From a checkpoint of a small transformer trained on Wikipedia: 12 layers, 1173M tokens.
MLP neurons of a small language model. Each row is named by its layer, matrix (gate and up: input weights) and neuron, and shows model dimensions 0-169. Each number is 500 + 40 x the weight over its row's rms, rounded and kept within 0 to 999. Numbers have three digits each. A neuron's up and down rows have the sign that makes its largest values positive.
A block is one neuron, or neurons of one layer that tend to fire together. After each block is what it responds to, as a language model described it from the Wikipedia text at the highest values.

L2.gate592:503473564552490593514518551510498476457499525524519474567499522552460465545488514494604449494501482490545466577514456512475463505451476523492543527474517564463497497567493496531492505479493516469517563629460472521509507504460498529424542523553486461452504470476498538512553500556519491482477462438496558436522572470505509399551517541483542551511516520464481464572530473548411492456469480507425524440475518561470477542508501488498506566452520512498494454497501472438495446405465490489448556491472456538511527450
L2.up592:482473579501500577512499516506493502459518493515552492588537518546454440511484517491579507487537531443533455526537460542524423510449457512490543460482518531485428468575497514540492507499486501472491586608463488530511518520504485495413564504530462432452552502452502513532512478590484504502465427474464540475492549465518513408562516497476512565458522501472504501574499480517494452467512475474474520454467523498436533564469444481509538517458561508487524460505507499484458520424475496486482541492519461550495479480
L2.gate880:532466536462479548532488490525519415528521477532495581600465458450522490426439498498517505558584538490561508535515494477526551502456488537527564527435502541385471510483491509515446531532482512461514547449532521502541534542485516474488553482519546429467485463440440517523531501480570542484499522532420462518525502449464510470528521476504519427506499461440546506490469504503484449462499478524462508417524561547479489467490501524618440498544573522476482542441471499517515471463542518449490468455468471483477499500
L2.up880:508506472508515526484469482455525484510476429546471497520521465459479530487470524466534467507555458475475444524409476487561514524461442470560519535467484545501501541445485446527520548530486496445481407511514471492517439550530455552571493482507493441470510470411565516526523537517521530496486560511438478533577540489483467477533477459483459451464449522445493580479527521485492462462569454497440519522463554533442462551455436531496474485532513472564473531460553443507477459459491611463476507520440458448495555509
Track abbreviations in stat tables

L4.gate73:517489535502502504573513501474509460513528493502487494533482499526542549553529433499504521553510515539521474573476466533504480443543553526441503490530470510451494449511520509545493516512451604496530472533455449521521530484426532530567419510478439513446487525476539531511528508466417508543518458504518490509481555451507528489520452529445492549470428519506492530553508525472506538509482530499479536503491480418396511585509514439529468543450452562539510521454493504541503484474489476541529468541500528483535473446
L4.up73:480487487572463523541461529470519457489475525518550459485474501483439554528490499483494509516504453573472523456467495431541509485509474517456459502572509483506490499446436445439495411426522557500491473519530441518531471560508525454483478502504488527510508527486495536449455567403512536472446531516545536473482466419533550559474524520529475469542412551482460519609486466549465465521472485488527450489539569456426523511502542404536511465445509528442459536503511489486559578467526447531534568501423594506508550544
L4.gate236:499498524525456487528526449476442582514448467465534544500482434575522532491447489486485650549540469494510521542449466487589521452561478458467485505532495443502435435532442507518448510494475541435488508437518455544440490560528546519513522460499442503523486461441508459518445462448470480511445493521557435518539438486439483503544482544472490469466490545502548483495502559522517498484520457491498446516507500547489421415521458439494447443409439519535541548458480503564471515495406526520435498513490506554458558551
L4.up236:508558498487527594509476495404436517499466487457474471450546461512585492426528503486510518555501490477497531541514491517417498459491502486504495458477462496502427497470530521506452509469552501468569458460514555464397516527446480456479570516493475520464533547481511464512434465480405567517487551482579449402484402508489539520599515468537495535502507551521446470505545586457446501468461497467485468507488482559472486456508488447521477497520454505525531543452522494464456484523475492529518531489544559480512485564
L4.gate261:529519531509450483531525456493496459516388457484479533512466543481513488560588513484534491558543495539455445499474496461508514475461508522414490480535490499519496430503504529479532467483501450566488495488434471509501475489498523519498423511571460537470447405478531461496343538430498492485486495443462490484448535527536532470615421539549477543447473541475554518500540527423464475531535471471469546499464531543439519494499514450555501543431471596490490556542464510558550492454488492564521505523446543464486513473
L4.up261:491501504470586508499498489469566518501459466502527512467484493541479480554493466513551469473564435479444482514452452486488505458537553515537473474555509542447518471486480544506497511562489427556542448525427497511456504473516533478551433490496490526523514487494461481485466437473492474530521452569444501538525470512545567454541452455506436460517480610470550502503514502540508435570584498469428574496511582561443497546463461482525516541435431504500478516507485434481463580453492488524496463477484583503504474500
L4.gate644:503547531477469540535434523498491547581478434500527500477473601479466504565529479445491448498513518521541470543497507577513499508465504573440486462502406504571532392518492552484524550528522480450481533559550480530502497527529500454485464471554471478506517497491407622494490551513504502609493557503492447496437438520528450514642499535508491546538524472526575457481492471490532446504500479541512513466533428527441546474502530457466521495469514493521457552486495516488486460467510513543497522547429436475486460448
L4.up644:533541524486466572445557531484431484485518451544481500499456516613491514522438537503536521541507432526453485417519503463497492489630528477496487477502541478466551501460481526486564454516480544471470523496448513479540528515428537535489515508498467533509570548518534509458524460530492470420510512508501495482482495518473631496469528472540514546506492576435503564513505457482463453469544494472514559475469477443498454511551499500496506522445464463455461505555570459581605547589454496497475542438523535482488539467
Noun after number/ordinal

L5.gate314:565463453506517471503425482461556472529482486497511510497535606539518459528425462505555482477534520445508548574487453463447506446573490439494483542478520503491505422589406447474505514591499467484530500415535405481525515495499448519513487489552472489487509441392506469498551456515483494486472523584505453456549479489435408576461480459453475494534500516562509482555517515532548525484444510479504543514555469529502534488499490440500398463612479568446538514543433552525498472551477526470500452429424430489457500478
L5.up314:538419447490447453532469505531503476564581500484518479478511614558528452486478505546530433467482512458531507529447543488429488450509504436468464464472548462484516478452455464534483516546497404452529528525521427514570577518437473522512470510505476436468522456421518467503532482495475489476447522566461501492564498537508387544512454511480469527566524504510480466529485494546518524426499501494464489541505536491544428441512457537499478505551458561500518458469512557522465466527522486510496423446473411500511512450
L5.gate363:458567443545500447370516520517485560643538449461408490483476490466472481445442559466510450433475540501523497474437431535523510466553434480501523495464434523485485496476469453488487435509503449493552521489471470450539472414590503444523564486470525466493456426513514467538501482494487543484486460487498547485544551511433458501507521555442509472487522504496486500590477562461487496522493471479505569506497542543416512443522417505460523498507506528442507431519556520548473480546523559460503490489548560467582529500
L5.up363:504535493555497466393510503467466545625444458473427500526452464511436462489445523472472436503505532488478489516479431482456521451587410464550490437485414528461535532527460500470503452543499420469521538508458497440504446443541492443440523488479548470470450458519551414542534425478488545478488497462493543502530510484436444477469514559415499485484537414534495482587467525462476518531495502444542596474520544502445463448513393486508507514525521536442516453533529516515483440525494502472520512460505537426540561487
L5.gate592:460463548496440408453492488534413512483547458462441545500563474542463549516530504511412504508442510442562493500408573533453485469522464444471521460490449400525497547529468484489420452531566502470547529467480482448453442490505501440538503452533535460543503486508508552486482492516478448528434498500505462428511557499524539484494460545451533542525519413509442516463514589506495529506437496451421451458464516450433525516570394523474485520527483473496584536505534535502481492500528567437556533487464514527518539511
L5.up592:542416484470522522441512492468535429528550543496548478524534537535510430458443494497433462510484512445480479542526519416474528462494477514497504451459520502490487493454516539496442412552543445478490562399444462441488489505508456493586536458480510546522527529514519495532522519484538482489440556507539523473530587451515510551481501494439465500498487489479496459574495536489506476461479458541462463553423561486491557446451494517530500521495522490512541455491489570481523537510569571491538488485518460533461471557
L5.gate639:510541524412491460506583427475547453489464441493531460496485485504455482497423516535475455532585551481530523554512491451379527430426446489523474566460491513546503494452483502508471506489538461524569540485447501495508453505503488509592540521567509546483519463444514449517504507558546479539507475536542587540532498503518549441485471543525477448443555468481500436541500463407556488486526547489475446579481493529515484457528462533566481494541477484524512461475445482502497517568512490456550462517496532550492507489
L5.up639:554486562482515492471517509512558463458524467465413455509469540494498455413445554533409504496476485532521485537539446451485553469516479495528536516492563536459551494457496469447499471431512531515574528524467497450520501452559525490532525519562497543494514527497535508564503519452520429482530522551467569464524537548455489473472510497479426487533511581502478520517567470457503448541571452535432505535527573558466487471490405545495477480431532485532521582544565488541532494476430431495556450402473552463479517466
L5.gate832:517494496552553509450463437577493487489488539467543470498520530484475501520496466537471485505524496480554515535444507528516566406443405420495540547524418546507495513466524499520508438413488473514485592546457469451526434476551469535543405519571548546541526516445420488519581556510494446507533567468586601486541469456512490473466444495464411568602463510557524436488553526507526486470496503514472459508526581462500500435512485480472452548600552532470479492482500531486505515520518485467488533474485512531548551452
L5.up832:395501506482542498485554475480433481500464471487466508552471485497512513472491458427486484470505461498599464599525494434516539454493398473527460553464397479500433500556489532500457524452597503543526537497533484425478490498508465477499469529520546534426488530483453458517494475500476464454484454554466488522510531452517484498452510520568452439512499487543553493518550552533439495550485517518498501529486538434486498414456427565473394592532507517527483476468513435531520486517540495497489459491466540526499507527
L5.gate912:606550506490522534515445588527521454461506465541595411493428457497439567578536501496497459532518543481493504564487495492522530495533454460525540486502522490510510521501522472491525463532485474513492492419493383579469524499472464534488486496497515556496526533504525552522510496529498485449443502542481476528521421513462553503496450429559476523491508529508482529418477492492453479442459528524378460470493506485522490549487524464530450442492512481423549437456463470539511512445535559532532582521482456419484524450
L5.up912:516545550538489477552534445465517503526476393572488504457432538509571489528498472531433517522568521463503445506489494546567503490570502446449467521457513445531501489486502469540566489493503495550446426395529505455516478532494461449501551449447517486492565533503473478496635446493536480467533499503522518471478486489514472519486567552468490539493507466502498523571529543521545549462483455473482517486527436505515563472541531548485444421499545456506533461503499521557514528415527523538443501575477541527527542398
L5.gate949:579490511468520465448497517470567512502531455540479441550501543490484437529416447480559505479461489561471536600448456511523519440471496505558531537478505571530454576447481446536459542470500555503511509458496456526503479570581511534480545525489477495458415499534482483507527458511447516520519488529560527494467542599466434446496478487504511453471501569493473488537459539534519487455505400499539477492471512495463515492447492545537442425524532481451485507488503512504476529558570450453518404483479516539522423487
L5.up949:528529536498454523502478506526509463488550503480464461468541510493478478509419483524544521485515501489422528523524514509495482479454483426510569583460515559534436532452496466467468477471515467487491515462425455472591520433572504504491460507539487490478529493462546377489469431533471425524534456524561537519457588544452420503484549436585493417511466527514510423566526568557479545510472540511434456541476462501504521454469522506519445433516502516541523511485523454460426482541586449515493417530515407432484463494
L5.gate1013:510523521531532437510554435481463421494503501504487381508482537484501498522510525483552492472551519485577476530449550550512503506524504452507433451436457564505503476512495520516498446526566505520447520450452432492493478482453463467569459454487473452505520531526509521535512541561530445550559498468496507433473520470515468525443507522574544522503544484534476547432486507539487500531435559568503507569497536478497545432456453496512566454532460529498529478509491519532531480470514484503457487516452416518442488458
L5.up1013:555493483514496517452546404473501466481535477482479498507513531444524537495580553446488477495464561549508489507458476540496547574516552516510487466471493523483472475475481542482515524510534489538485528467425465445451448499440474437507447502540470491517455495545526485485476522542540490549495463526496455502503470459540470522533541495508550529483510491514502444553466521543473443541416526488502535474480591475417503478514461541473515442471514516431543521484519525492504454497436483540444455521468485468486488441
Mid-word subword fragments

L5.gate23:545503509502425517420514490472518572499512511518493518561477451486461592487526539451495451516534511463506551469605517424425449557459493565532490445516447487479437506536505537436534532483484532433424557499490488521552505498539435479536546480469485507399475544481441466552472551523546526621527535554507467521388529545501587565471477517528469478532437502525451502561540523457449461562527493533551475503516566530475453490446565469542526494507489548520501481410460480542471507464526504568470573527505550531481470476
L5.up23:459506529532514511492450540501492529437496485447535567461467490542477562502518485516522521458491479463445435512457532533479493558478520510528555476484438557539523431547524441497530549511489524436526439535524550498528481455471485414474527494462525472530540484564457502521522551459489529509516496524434481542505469453506476466511551502560532397400348503506490525494528489484573470488577509539511503492521469442486523509486512516501530496447497537449507564479532459461519504509559491498429553536610490577518475538
L5.gate40:476570518435473470487446534529587546516500462508425491534509460546533488544457486564487468525511505555493539513500440514512453442494519642460531526465441447505482455533495571558477482495494567467523548449525485533532579514531474497511488559509461494432522417532576568566499497566478501528476541466463502484437428457481439516471564482471516513558510476478531548518550479487488539477504445490536500457535542519469521495493522440430562515450521529460508472541477563465459497476550524522567418442506541461572617499
L5.up40:448493480524426526521472484483553456488535497526506416578494518597577404486545551532527507420430549548551527521493497508525501530532516481557569527531467467433509427564486523587550507497506500447512530517476531512417533433420481519533587512465437559499556451480488484567608523492499522462542503452542489526478434454456496456452590519512501458438437570538549479511532432490543526504515503451533482516492506486464586556489458463560530487518491514489528544431442495456529498539502512511529470572522467520420457500
L5.gate215:491573514429501502484493454457449526441497513539511522488581451504497501451494545435473491550525568570497509532511499504500454462529494522539556569500482476546481511563448526529535493543460473502450421518549546616541555552511543389473497515534504449528490521522443511558523495495508440593503481534477489518432514539515491534521458437415517503513492502492514526472445507479436508480569451506507520548568493502460509564525426464490490530536559492538543499499584439463462549446491506411520492501532491468521541471
L5.up215:494483534548513547549484466492471554524454450526479546516477494435418503597504550533460442514557584546503595430490537480481459463510432493473506529537463520499520566602469524529540515527452512480484522554447526524502500467464551417478514467479445492479440513510563473559505502504478493550473459528501468555478441451487498558482477522516483557517549486551491499531481508475461521475533510491515481499472529455512463484520452483417507540524516496478506439444549460502538579458509564459466426529471568467539497541
L5.gate225:461508529462495428469553553459540513444448508573466512488522511480490535468552571424571461491569513488544540520469516515481454510487494483501561488535489519429529490526516560485492520483433484550496551484495461514467534504522491491462503519449471495428507488437485515551471474418515431583504505481497476549416473469488451522458483495495465565487425535516482475558482477505481478561454513515504417523433513436499501456584505466513443483512544565491507489423493490526531513467495499538445518488433498502498446516
L5.up225:525570533530471454492544499538484482550477516448478529527567439534517480466466545551531545386508460570524499466483575471483449489527529538548444507479518568503524464495542445549532503513553464468506509486559566489517449502481517489491413535545522513503496517465570454471517480502487534534540485504479435465468480523512461521552590492557485482463513554475533502519494448454440440595476510537467525441505468609530522536569460508476497573476525465495504458522484523460418536462471502457569413500495567485600548401
L5.gate266:433512516545505498575558482547500575444570409584489496489488514479532529426482559484539555571476462456482485420513465539503537464545445521449487548585521461519488453514434545501407466490460456520456534435476473513494502499467545506476480505502475533475552435422434516446432531475481528493584506498427499547485453426503540455503487539448518538449525468495575522482516553461505468467514450542519526484467535481546425538469460570504491495456464522570464469486508533491544547475530530443467484519457521472470466430
L5.up266:437419534472498429454508533519488551435465520543521479458507529502547525542463540394509483513577525544487521487484524446499517449494545497500432462539480502462509464518510464569449499481469481511373450504552454489461502494501460512514465574490449461446519517554492539437443489455528482497562452455439477491492452500511526498513483514474592533437544491479536476535497512478529465503544452441481513537495518467525410520492419488541431526553516533517462520501465512474486584550564491511422495530508495557538459487
L5.gate759:480473506582474531493533512549535501456536466459520485449528526560504499537477502518528468518520594513567516487488507560434400568468445480404490480528526504477535493439503508509524487523494506499472549446497494552436436539527492464519543467497524459497477513522527538567496549448591471468543494492530446509493462385497489486506461436467503484534529454569536512520532499500437500524437511438434472471547496489477516515525532459500532528486525514498527533471499530545555528444533524577464533512502503563519487496
L5.up759:532539578630542412453525490522503503498521484503473521545550537521557489521531519543458569558461516529519437462469432444494511554489455514492494525482522422522433573511548502562529513504557497440526505436533504492432495487453525534485487486482568592482491534471533516532506537509490453521518484523536481491530496517458449567501549494509506476475487494511519514527446438516447494411535538524512449540527491525501452523514534497524543540525542497492549517587525569545517498502544510516505461566488475507455415396
L5.gate765:517479489575499479540502458537481521475475538497484359565489512529447443512411460503558480481471507446497496486497510503553469529519462446458480532485522461493512507485428511531500437517461527404465502475521467486505458548500522480554459635402480529489423508455516441535520506460501486498430574498505468493533543440501537432470555514552550574488540505475527518500533476521541561488481514484534451476452478525529478492495428452544537496550484444494479524492581599494472534496624516478467495448562463461432500440
L5.up765:479485432525472477516518514498454543438501498517466484526486515473505402459468482514514514521521505501518523524521452524522537473489406454524572523514463498596532500575595552522531510497433551480514510531494463476483507474492500579523502518484552546554422533498536524495523502508510498498498495525441471543470500504499562488447543528504489513439470619474513532485526543474551461449433504481463433446498546493524470516531527450527489542472484417539490457479593563522513569466448507496524561523576540452542502518
L5.gate879:435557454479535534495429497470558560522520462459551433444518502533484510544504463563518559518578511476552500496483501578443485517517516563543435477536567574549482517509466541475475549519492551509486493469458483452405587483568532387527541441481524492521571441423501476462425497552547510516569577552459493490467473501546538492474541516507471493434500488489556502487498499424454507498550487499456447527513509490446457578464565454519493503464531509373477492504443437457479560456493504452503456506455575550459496487
L5.up879:491465562529457513467512508494484465503454501457471524503441474496546394487598505524451403507422478559508522526484508514553491418515505541464527456531468471523447505554495478566463491519526405570525445470524506453522506536548529450477479547494484496476498514483481450414381427569499506492474515492577496507458476477527508522527475528514538489510421478463502564550487521484512552529501537540456442452511479466496456512538510548512592495490533581513442533479566479509521458511479458544558482534515584571509458501
Compound label end

L4.gate179:506484442501523490465479511528513429576550453542545451473506525510427432542573515471509488472556560440536457499510533526409494548566533524526491502527488524526509511463494564469499539515469474526544536444487530547487509472456482504482481578491541461555537583415570497531523472514518477488520609572474525453513575512528450538457556490562518502521513490495536469527437506486522452454443548514519484517524467514471428529538525452520468453533484546470445502484509465418475466509503449545485491523500482521531406467
L4.up179:517514433517496496456462494485459435548544526517458461512492487539475385504581524452506480484537534499491473469514569505432553523538532471516545519496457529486513519475503488484534494543493505500508558429474559454524496481504412498467456522465555480553525509460587496465513509531528516474557575536485465487494560509478449554495571509490487515585522463463528470516461512506555452425509511497493516512547461514438458510566471455522537435508535531446480562510532465443501465541507442486487517504485493572596451477
L4.gate313:513486511563464587491551522509533490537556541474578523475551530516530488520511534408403485558444485438523487500485507515511541479473412554425514559511558446593483495496546459485619501530490510529515520544425490456497502489602481471476538503533547499433526472455493590542473518510551535524473477468537514493454545522560570473499461467503513550485516503523580493460498419565519448495520492576478496481547454476453463480523558509463446621541512490495541499435459476525511453442465493469589523482499507557486472477
L4.up313:579552553471475526383489465537511459560492558510492489472519501486475461481484454423364524512416434464516503499470472482517586436483499491451548519519536489520450512511519454492529528488432520481482508532531518440453500490568448438466527511512498437501497532506520477473478565508565476522414516594501582495468430476606468474483517494422509503523495506517546518452465498499507511574517479487500486534503438471492446476480524484491434491493460514462530487477514442474442480489433503524547498544499511485507446509
L4.gate418:524487574431470455457511528517520479538496504516478428491558533488470461490529521549502451557521537499497424475559464467482382383476508526575503520504510530512567458436470516531484574410456538462573516438568488422565457552479389476459522526381491484486487491506581472476565441505536504464494515502503565448445561496467520496595516499473531437474534557481509452538482499586420457514474511539571516462440549488450409470498495554470519494539442457489607467436563549530490512513501536461562458492517502512529514439
L4.up418:558464555519534417447470475478520499539509465493491502543503528491518534523464516483448466507508443508549503473468494493515470507504485430491483494459526454467450501482554557493508566551457509508581447504493464576475464491560474503544503463585487525511478500480550463504536562524546496511512553489466545462503463485483507520480503559500490498462471531530510489545473437549503505576429473469542490593496519481530480438519495480523481483565481530449431430443443490476470473522466543551451460575443443459436510449
L4.gate619:502429515486482520495500495476596428636490495512481515494494470603431479542493502482436499569490492475482503531514475482504574573453482394566499523487484558505504539523549451454502457498487472532547484512427507528493509470468554496617561559485507444501472466441528523546554518442530454494494527494585536462514538499458479524513515511518488538516553486568542500508439571505512512523428503467462490609486502483510540449506552513484468486451436493457537491546552551565408463425490544537561515460550422491500482442
L4.up619:548470464536466481465443492526551526541546495554505526493558473455527506451527472501497465473389499445569448543552544509447505551500501478581534510514472486404417498505552498504527463483540495526554521510527486454459503495432564440506467551511481465508555479417530471485476541514550482465509510530472513488490529477467472460496508537512528453534499425489480440527537491524505484466376596577429437531420520541488469506502498579470524537476512487548479512535487453512441455431523502463375457493506439463521502439
Mid-word subword fragments